MLP neurons of a small language model. Each row is named by its layer, matrix (gate and up: input weights) and neuron, and shows model dimensions 314-409. Each number is 128 + 24 x the weight over its row's rms, rounded and kept within 0 to 255. Numbers have three digits each. A neuron's up and down rows have the sign that makes its largest values positive.
A block is one neuron, or neurons of one layer that tend to fire together. After each block is what it responds to, as a language model described it from the Wikipedia text at the highest values.

L2.gate56:142094119169066141134130156144163152115107160159100101123142146142076111140144128122175155084175114084098163144089144155159137112133132176093118101130125126126151119153130131163139123130137149082152127124138123114135117153172131127146130136141116130118139141103144115173154158134141119108
L2.up56:159099127152079127169167165110133181098096163156098131150132141148107115126147134086102092106143118106170114103101087123158144109130085182134089101117149141101144127134133129145135120147123103109147114124134154128097119147124177141129152128138137102123125154116144151152131129118130081102
L2.gate128:154139123113094136107147099147164147140128119098145152092107098147112144141085164110175147070115094123111111116129153151190112145152165124142076175106070071148190121126144110128163165158130123109132103133188109134098141095097147144068128137152107104173119184167128127119128127152121100124
L2.up128:113115110107107125083115123103119120108134113114100129118101179152161159088128126095120093090129069127090118058105188155164171123131157132150070162125121105145149124086173101153110149145121147127160108152163143169102158096109122182129085092155107132154124084155092117119077168147171106115
L2.gate221:155115136118117158130155154158178112137137100115137151119117130123121109089067080131158114140156164117116148089098097178104101133091125115134115129147114167152119158130128151143122099113127123132139137130163113088134139111143172097145141141111112187112101105178140118145084103116151135103
L2.up221:105119131145137116134123154156136124156154135117174164125136106139116130104110098089173160165164129141158150106124145122128155154123141120149130072113143155131123153142126094104099143118123144129142097144160122114106144135111110094152129179099169130072114093168152092105134161093152168156
L2.gate259:119107126122148141129108142163139134121093144094134132070105114166143088121121113157135094100111136164140143155112158117170166139104118121161131107122133110144102140101111107160116111127148140081142101083131121107167119115147096150119128154159141122121090095127173126151085149117111093122
L2.up259:147126156145092085132112121083139086102088130150139125131113140147081115149132099150166131143126127127104150089121124170179122163138143135140105182155072115094174126135121129185102138115110173149152168111106131113139093163168101147177142113143098186099116165121129134159099125112131129115
L2.gate403:120138127099124123095093161074172144132105131111097120149132134128118117140144084144140094130114147091123109095146122126136128113112135124137134092142107106126153111136139103128144139103130118159162169170136075138118135109138090161051149093124084165101101123131123094166123112148110152128
L2.up403:113097131103150113096106119067135146098135121156129157122115132152136128107076149154130065167114111137147153089122118154131135104089126071132137089142150103138097127153172142143126123118122162148136159103120128112113173114124089144128128129137148123114142143122127123118142136119101109156
L2.gate424:128110127071076125087109147126150130134098116124113122085115150151133136129155146139163112146093127146118070160101160133168151118102144083116140136109108110124139109107127138104127123113126160135116117137140146096171148099172133127101122128133150112150100174118149076124166103146115134115
L2.up424:149104180150147077141145126152156156103117115099135135097157148155140121093125128112141129152126144177128082117139091097113110120103153120133113131138147117122112133116157120132153126089177125119100109144135159154101128134104079162142120137146104104124113137162118106109150119107116110175
L2.gate509:114138105154135125131111077111097078073110149119151100114123100131144161106114127160143081138125088148124161143097115141127148199127101130104050116094109098136113127147172092125108131158139151135119152125099151141157135160122144112151106120111147130121137142136129112107153160089129163117
L2.up509:130113124175126126092123136108101104149148111123072105120116118116146126100121103158132107152128132125148156169144119106121145109116129133209116111148148118139152107134148092141129113095162113167154156140073114156144120174149121070130124087124131142133114150147122103104112111101118133143
L2.gate567:123127121151137132120153133128143138134157094115124108110126157103152102163106136125159095137124108094191126136090162130142149090139160114145123102111151110136140097154154120149136109114139128133158095135141119071153138127107134098148135157127120160153115115151131077151137122077137122119
L2.up567:146147170084108167130151151128124116139103100132065136105093108138150151118139116100117133123151137080152116139124120130125138121125154124161152105134112092106137161145121143155128107129162116108148132109160106159122126161111085088155128147130111144113157175123102135142113089104191144125
L2.gate599:154091130132101127124137163101131136180146146155127112113132148138084138117124103083136089100106143096134083114096146151111175124090128139096108098077088115144111150157149143142117092094162084134121116173113114137125148119109147125102129162141116166092109161158161116127089125136113143110
L2.up599:141149124152130101106159136080111181133109134143108087083111100138116135123116104136138132121144107097126151105080122142118127122094147122124145113086149142139106095148108122125152106116130099127086125143127138128153136112101133098102118148153160145138125157187125081141091149178111137127
L2.gate820:118103151128161129153123151111106114187133153133115116107140104150120105108118123128133114121163080117122192125138112182155135123136071101151127115127177077153089122138155146113095123131103137149144121134143136122076113126117124129120098131169125123088139145152164120095135122147135093120
L2.up820:184125164122085135133144165137131161126114088067091084123122098132082087121142127133137124085134110131138126144144167125113120133136189162141141144121115107154128131113157129151123161081120096111173099117072141118127108123123137114122102093093075076131124162132109132098094115121113125124
L2.gate1026:125102162148086123139124080162135132122125103168135113116134122157124134113132140185130143095100135150114102125140114138183124111155130141084170144129158115060148121119167163149112132149167149120146135153139123155133136134131127137143131131193130127131187134091124152128114130162112165099
L2.up1026:122160119171135113152145108148100093143196162135136162125120131141123155082110129162135156133140150110118082111105158154156150143126149158092126122166140161070146156097138128120104133128111178141093164134102124158107174128132120145143160135150135086117152125097131175169151179151116169103
L2.gate1044:129113091138108120142088139097101119140135081120120124116144121130111125123076114153121084173134110120089170109124159102162144111133098103138147122130138155124141147101128116162091101111153109155136152158078197164089127159149093106119111151132093119089105104180098074143145107094141101153
L2.up1044:107130101131143139108135167115126157166149096094107141108115179145079081109113079130125146111106134120115160151109133115107140116129126072136092139153135113146146136099130138180130099129149154109151158112115127121114134168147125137157122115136112135129155099139108103172147107118104121163
L2.gate1051:122142087139135097174113161113136132109142090092127158121102122103136103109145181149172086100118119134136106118096151156131137105106123133116143143135099121114139129120173143147144093127116112116134123144109130088127119113110131142108093106154132104156079082150126105140107119124138133142
L2.up1051:112132123172118069167121107113171133059149100132157145150112133107125090089115119125175141131134112097143117082120146138149126110102124115183117141131117149125101113128108118128104135149081132079134106177117182145138134117096135178149081147107126099134107135117156093145143081119142161129
L2.gate1103:115029120133140148117134066102165155121111122161145116108115117123143109115083139145154126143132122083163189070115092118122103123076097135145149141112128162159129108145121100166130142112119122150149147110140204101106136119165116099139120150115124140074106120134154073157102131101132129117
L2.up1103:092122110146076125115121161124115153137145100144115141141125131138128100119145131143127096154109080115132064157126173112133104097130109151166105151113158093105076098140132145028160135147137118132115146145147114124175141142150149138098127104096106147146092161161166114114116106142097150158
L2.gate1179:185127149131124094168151129077156143125103076153117104127103099126134074116129154145153158084095111127142143132100117136148129102128115100132105120101120100160153150184138158117143146123155128117157090101144128116129140147120101121121082119094134129128111150136139085131128123134126131120
L2.up1179:160115154147159122124127125130136130127087106087141069101084134134122107134159138071144158083092128152133110147121162085084154139132121094132118136136113105153108170155117144160102122108177143102163115084145130110126183129128082098120093119133067123139149155153067102084152122148094093109
L2.gate1182:172144138141125099158101116148129142166162063110076129128139080091136106125143130139194165123153154140107147146115160095141089135090109124156133112120144142123092162121134143132106158119137148142174145120115146140112164122130122145110091136117150122118143130104128119140153162084128133151
L2.up1182:111155101120059132113131147122157129089110113114128103134101116161117100121132103160132132085115138164103165149143122143168105162063104146145076134086110144107166113112154132116162150138123171127108143138154122109162121133141131129112122091107119153131129100115101161090097137098161180114
Responds to: Sports statistics and sport names. Sports tokens, mostly cells in results and stats tables (AB, Total, DF, squad numbers, yardage) and sport names like football or basketball.

L4.gate733:141107068137127144151135149167130113113130120119099123144105102120142108110122136136130081127099111124164149147158145162115145124182157126134120125096167146151102144078143126125128121100147086111163181109119170150140132147137101145157149125142103096091116090168116146140171170116139111095
L4.up733:179142149112086112191135130101130129145143084134108156100171147130129103146102146157146163134124126101180132168158175115119164170126087138133127165120126168097149149132134095116108141156149103113137137117146168159113115110181160090154127122132143180108131111168112124124126106110152156139
L4.gate838:162130133103148135143110106119179140140131124151117137152112121112090122133180143145134115119126119109126146103118120142176094114128141126125131114101049121115101145139102167132150152148111135121095117119096146090118091121198103157103115118126140180110125132147145075124150135105106110137
L4.up838:127087073120158143128125114146152086129148090095126142127158162140141146135106120134066150091092159170088161118117096127131065109147084165101151155140115114127124137098139128139110126100139131093078119149151101114133146124111182084087114128140071122129122103156192119149130138098137121115
L4.gate1003:170081141119161102136121084113150128115139055139087096108147082151138084121135148147142113113127129097093150127146149131093097153130114144149136107108128158123121137146120104142135147093141115145135119117173128088059134095136097129122098129149135144056151138157097092142103105106170091142
L4.up1003:145139160092127190152158133101129122133142125096073109145109150132136077163127129135124125089132145140119163146126117137137119138125144144086132171115129095143166175141144129135144129135172116134143039127162097136115141100144094082168131113102142147127164136120121099094149113121116134132
L4.gate1144:121123168167147143174113125164154142119151107120132073114123091118137114095136102147147148085133108143126170133122141150144133112105132138121144131120136144125142134123146119147124141114151115158144202086151206096137098120126120155102140127097098141139118125163125073097090110129116108132
L4.up1144:116139125142200166125135114129148110119085112100121135102158178128099112130122145140122142144186118131142162139161155118083152143100130144160144134170106101127138151080108159099105100134106125155113138124109138143135191103137167130111112131118150150173119082139104086115080123112139101106
Responds to: Numbers in stats tables. Numeric cells late in pipe-separated sports and election stat tables, such as points, yards, or seat counts, plus some abbreviations like G in GAA.

L4.gate210:142104131112163121159103101126129110146142116148135156137166119095122126140125120113180156109115120089140149113150120146120135139144091130111126171145130104145170168123114102096076119102121172100132127103104104176091108081152090117097147141176108169097117125152076146161110114156106138136
L4.up210:077126100171172155156132138116122146158130161124155161133092100124075153112150120108083159142078151124139141143149109172118111069107077107127167139121101145137101120149160074106095095059155167102144141111157089151119125113104152120087146167137094140144108129136149145114185120121131133123
L4.gate345:135101129146102097121129158070155174147132107128092125119080135152091092126142136107115113134156074115124087103137129150137130100115152153118144101147077143094127126143130120098140128137153120167129168116076127157116150129150099148130120126147135146132132143119148165112085123151139092139
L4.up345:114079113134094120137107104109156176098061123153127133130148121127156140128125110134106115139125060115128107188116110120139129110163171140113137157115180115113148137146150091139142116148112134134097110103124174126132102104114096108153152117119113158151116106158106119125110143117105112102
L4.gate686:118121093112099145115133044105132085119141151094158132122128141139126148133156199093092160169119178123136146144180121100143149118105099123140133124141096132124149101125138106114132079147138126159094140130089126146129108140145119079147100182083104092068112108144142151127196082117122126154
L4.up686:134133094135166108098131117116146148109159139115126151144155156105082124119136136151107130161099113103121181124093122141126141105126107157117124125143106173130100184154172138081165129138162128152120156140127120125151114124150120130145123103124116129115178117082165164161127163120105156121
L4.gate890:158107152125124137165111144118104161149116125141114131136104096149120144139109101147112159085115128135127121115156146188146131086123144067145160143139141114068134112128105123112128105086160114131126170105172114167127128089111157110074115184124125135156152107146134148143141110090159134161
L4.up890:168115133118120163144130131114098134101134127125121133139088122114109129119088154123105123143153129137134149109130138108120150098117113085132121114100098136119134130142074133132147144099123137187123156117146087164105158119113134119078098167151139094124136101118080138168109135147113121103
Responds to: Word-initial fragment tokens. First subword piece of a word split into several tokens, often at the start of list items or after line breaks, such as Comp(leted), comp(onent), Maur(ice), s(ans).

L2.gate214:113159127095131136125166096138130110111186139142172127130093176089113137126141097150121114154082129054122090106091073152090106143160145137146186167097113139122119109111125132156128073146124153139095137114149122117168090143126151124091088130086160134069133127130177163127102143115137101121
L2.up214:112122138125102067181137130127088128098136137141131138138104116163135136129162100129165099157136108148155123121097141138093186088074151117116180103162118116150148094143094093114102092155112126124152143130138109151115148113114118154110115120133136128148083117144109146149134109138107108127
L2.gate217:157070071152134121120122195082085111153144147144154063153107114142156120109100131096158124104145085102115142125111137180155097104126132136136146125134116094113111165158155099093097125124099144098125126152144110132077117147131155145094106137107123169138137121138123164148136135127118128171
L2.up217:141129101119108148146117182129164143122168118129123127132126095149121122088141113107121128106132133154095114139107157104165108141151105139143105122108161105115092133127168161108091137126073156101129113188116081099125139137147123134140163122111117123170123117125123109181116109122122153098
L2.gate293:104113128117100131123125148121128122150116154130144147146116117146069109140143104087105110147121139144168132119105152105164155103125148122153093133115095130138113107192114131137129142141123139081155171111099133101117134122099124146123103101145166195155093078152150139124137138105135127155
L2.up293:105137142133156139144130122119184125112131137132113153152123136120132116099093146151107095087092122158097133146173117121104102172148113128133157145143127116114125138138158110138159130115121158138118102135107128169092136153118141156133125129141141083133130106068107120117128085111103106136
L2.gate442:107145109121112138145123155124128084153150136119131139112114128115125067093110074140148125161137154174101140176149151137151136080116145131127126084173083127122141136119162130124125129176143120114118151108142114104145084128181162153107138147127101158125134157130159137115136123109136114136
L2.up442:157141098122150104135129187116146104146091153216129150109129118115142138143101176133125106137096132135176139146121143117104112119126098138099148117082117126148128128082174145136142147157146136175098106121166167132170123156131140131109124127150139136111133102141136183120092123185137122149
L2.gate470:155112093146116103166124147180098119115111149154134097122112152124125104116152146157140110166158143120121182115145106137142135121089104128122115126147092134133120091121169149123133118136166115166146134134168113144045121154139134148100165162116100140116113137167100164121155132131147163141
L2.up470:104123162089105127176139150138127154131160140136164141159091149148114112136137145172115142111134151150114143099127121137118185119065122149092184128092073153135142139133123160113134142165133125159108158170158128147154117127110146155115198121104142122152159092096127166130138170117167113071
L2.gate506:113084138133109090155103179185165114120189174102149154123135095141104125126156156139124114110099088116133139186095114152165113082160140154093114120116098144124122134119124159114133150131129112132144167119152094163139119189083138157116162111140116108112144110114122166127158112100141098043
L2.up506:135131134105113100112172157102148094119079121157089131141126131099122081116123116134134114117105093127125155107154101105115127119151147118119125161106111097102138148102156177118177195070153124109142131151131098134081157157146148123129145127126119101085098096103160113134207141128116150115
L2.gate574:116095152149101110189117168157134115100101091113122145117057164167135125115162144134120192141092155152125067127146104115122120182148138167126123126162119122102128129138101136157107132106166141147137111172104128151117178160099132106130139095137115097116144177120177133127126155131131152152
L2.up574:101115109120091186153137132140098098102094153088107131129100143154078145093139083104127173121081120114121115129127136102150158159156132170104103117129092105084139154142140166136156107149163112109105106193149107150147130155126146144169125117121136091139157153117177163132140174126145142107
L2.gate614:118145091108090140127128131160119069135082174120131125129137134126153169131116138100122124160116093090120146129108120155124118134138077146183142166140134087122171111110115103130145092124108099120110156060116125145112143103149134095113152171141093141103117097144093145115140141157105168105
L2.up614:097118125069092115107189139167158100133107157115143120154127106177111161126115127129125104140116116099118133152119147168129100095133099100115157164088115112102137109126103151149129127135109111133123176130144126149115121160093144163099138083132137126158124112126140171122181181144121120096
L2.gate742:151112102136160126133134160124128124162133106158103137175142128183134155146154101117141128127117160142127129147114109169145154133111124128180106072095177113102111089152165112130120087136066153155143172143102181132123169125090134133136142139126120166149100126167135166105132130142148125129
L2.up742:148121135113121130127126141156153179126152120148112099141110083150169136150157114114123152115101088134108110159114112145121139157112099157179104122090122096127114124164126130119136160103136146122082153124117158113083144157088122127111130138133083151139128151104143124140111122147159127150
L2.gate786:127103072163108102158114177144159145118125141117124115112105148155147155141170158119121112085126102115096157161136129108161108111118168134069164126161069118151122110153123164126144097141121133118144127112138121130133144105144141146139182179133114138141170136100144123136179128105136126095
L2.up786:120158083127159089129118183092122108124100158132127112089151125143113140110113099159154183149177084115118136103082137112101112133125114106072124178157147140120102108150133148133136118098138162134116140142111121147123156104134170118138172151139112109154172109070121155158160144125179131109
L2.gate884:124115116137123107172155132133150122135128149140165090156106149146077097125118111133173144111100142115108133165157099102116173165126132133134141090146098115135098159146169101110173108143120141118157172136111136153137099139163101117147126130106117170075136055167112095156155155106162174123
L2.up884:156135142107108134160096139096133151172155151146120110135078104157138123125150118171144174124140149141113109143117143133098129085132091140145174110145100111152147127135128147140153096115133163165115111099111124146120091103104136134105129131119103112131106078135113129113139146170139143134
L2.gate920:108080142129103112130144110114151139148132095115132127136166137150167119105159179108180151138070114115152140173158152125167126113135154120122186133148118123147094118145149141128176073111126129163156150147161123139183098124126089143128146161122168105133157134127113119127157129137154105096
L2.up920:103106104112107156178094138074121134127114143147154122103125100149120136130143105095098109103127120146146169123150126118088097123135133151078138125111122181173145117105113152108112133122110160142113094160088158120128088126093140097093094098128175102115101107129139110131142110134097138143
L2.gate974:141092090133149111170144150106127135132134111181104158142146100103171140119152124110136102166137135122135102139129090126152134113149167111121125135114140165078101094124155132144118141135116151137139179165137144144127110109151135123134122150115114117097164155140118104114140128171113095132
L2.up974:115069112125108142135162118084118144131085152165132105145167074072118105075123090141133136116119102172156137091118119116156137106157132135119104130129141132113132122146153149118165117135128117136134120103152133148072139111161132160185177123092118089118185119151130119135141128096124103129
L2.gate1061:144111112108122128136091150143145098134143155155127128140110120184126159139165146086148114138131143093159149096122146126091108159085097126143155101132141143109132125104159128119134143177104142104138133153127115147127166153161151157048153160149101155091103107134112144090169092088156111109
L2.up1061:116115131146097126127105151139123132142125143156122151108079149168134169152155130123122062124117115120120141119108127129107098103114116140111176102151149187134092112096153109152107080140117138120177126130156102135131179144079134122118105137127140084142111096112133166157105151173111099108
L2.gate1216:117122149137150142136122167115100171147149124148130137175127134123139120142129150164130126129123140137116134105162085105138138102084130131181146145157100111135092164077194147105148155124129114163136112132133097149106183141111124153081132113108125117173106141093144113131122115146108156083
L2.up1216:133159118104122109142121141141150170146122087152136149124138128138128084131081145161174130098100119102139156124141107131147147094120106104182106173111108119103095111112153137127171140109176105167104142102078123126141159133129141152109121149110166111159116124147144155131138082124082124131
L2.gate1333:112088111085098108153156116101168108134117113133147140160101131086116131139114114165130156146136125135137119137146122148120126130110123106140138110140131092137100148188096100160105144116145151123152127112187129128088092138091125126116144123136115147118126155131132146169150126132088110150
L2.up1333:098118151135136137144133167152153124129099147113147095197117123141145152135112096098129153131091117165112127101153134158120113116152110122114100095120100165153103151173141129091114163150149127129103123159133086119131097161112145113118139129122133114114145197146146133091159117144119120128
Responds to: Name syllables and has. Mostly vowel-ending word pieces inside foreign names, like ai in Azerbaijani, ni in Carniola, li in Atli; also auxiliary has/have after a subject.

L3.gate48:154105143158142105125129115134154137092130081134132097122114101140138090113104087188143093135076104154107156128125137182134108161107160137154081090118107110138108142153103165129172122149149119179154116140135096102136075111192115154118121121135122148059141166152112142134103155120179171116
L3.up48:081137125111146151113127157112147152150129082162120153111125103123137109121177150147101139127156134098120137095121126113138124102103139126128155122081122133078146169174132169117178128165170092128126136110097144134091161138175174106151086094101153169139101140175140082094153122141114151111
Responds to: Sports records and tables. First word-pieces of names and abbreviations in sports results tables and career sections, such as D in DAY, Don in Doncaster, and draft.

L4.gate129:089090122114106145144113169139116142181135141154115132118039126146099141123117144150135117141078120147108096113146121112158119112172110107133123092149070115123140134153152105136189091114144149152063136133150049169148122137126115159117161128091149149109169138152137141107166141096132146103
L4.up129:089102134089132150115110137126129133138120117124144160099082174157093131101097131136101113110108129177128109102117116116105145145144084098159115104157075095114155189172129136105162148115131122159105166150107106106131105143134137118142149091108088115130175113137141108117171147159110142123
L4.gate668:115122157125067100135137125164158165126109102147108093126133130122090103094118137111138098111097150117128077119156155103094092123114135139133098106088128127096127115141175132136168125094136141130131089149092118117133086122153128166119097085091166136110133086104122150148156106103090157145
L4.up668:138127154125115157121136124141158125117151158134121176128147169147125190113086127157105155094160154129093134141142146109099146158081159097124115089108129113090114117124120182118155102106123152116119163150100104090155149112155122118130115127085161094088163081117110122160156119149171159145
L4.gate991:107129123127139138159133207152130145102144142121163160130123145118103125136107147114160141149121124141150167163155120123137116103131142109129126115164084127134112075129164112148121086139106149133120144101126145113149145130070167144110185190131076149145127112148094134098151144154141164092
L4.up991:080112112131097167086131186162165144128080138110137142138145125185084125124105112135149172109125130159128133140166123106165125085113152091140137113156084140126115113073160130149085124136118138163089116188109146127106180133122166158128121142111110144125173103116122152119150083127128125119
L4.gate1223:090123142167151128159130113165123114139142173128129084097143143163125155166129128125109138146131113138180171144108135101111121117171097113130126087117133148133136088124125135137099135160141136057090120152146117136158109089096144119131134156167162137128152128119140195150114073113125070112
L4.up1223:119133131103128133141140104109148128109152134128169157152120133160121129110110145118113116134139123135165143112125141127105110118137154115171134130094137132134117135113135157147142170131170117144122116130123126167121134096061146141127119099105138152135154119134219164102124151172173138107
Responds to: Final syllable in foreign names. Word-final suffix pieces completing multi-token names, mostly Japanese (Suz-uki, Hiroy-uki, Tak-umi), also Italian and other foreign names (Mil-ani, Mel-oni).

L3.gate581:128121106141157079146142184104138128162149119145133130089121135087098098125135125131140098106114153135142125124162088152133156110134109191137118106131091172126126107119125140117118151145140136152169140140184124067132111129117112145141126158120100110090133149154198148108143136152157119161
L3.up581:141139126167172136135140150098113125147157103129151149124127130147119117140098112116137101126075150089133146152118129115111130098141120128114127120158124130131134110141164136175122157132153143122131155163173151072162106158097136158148134113173107078117140150120100145131172123175133105139
Responds to: Subject pronouns in biographies. Subject pronouns opening a new sentence or clause (He, she, they), often in biographies after a period, plus he/she pieces inside words (Shevtsov, prophets).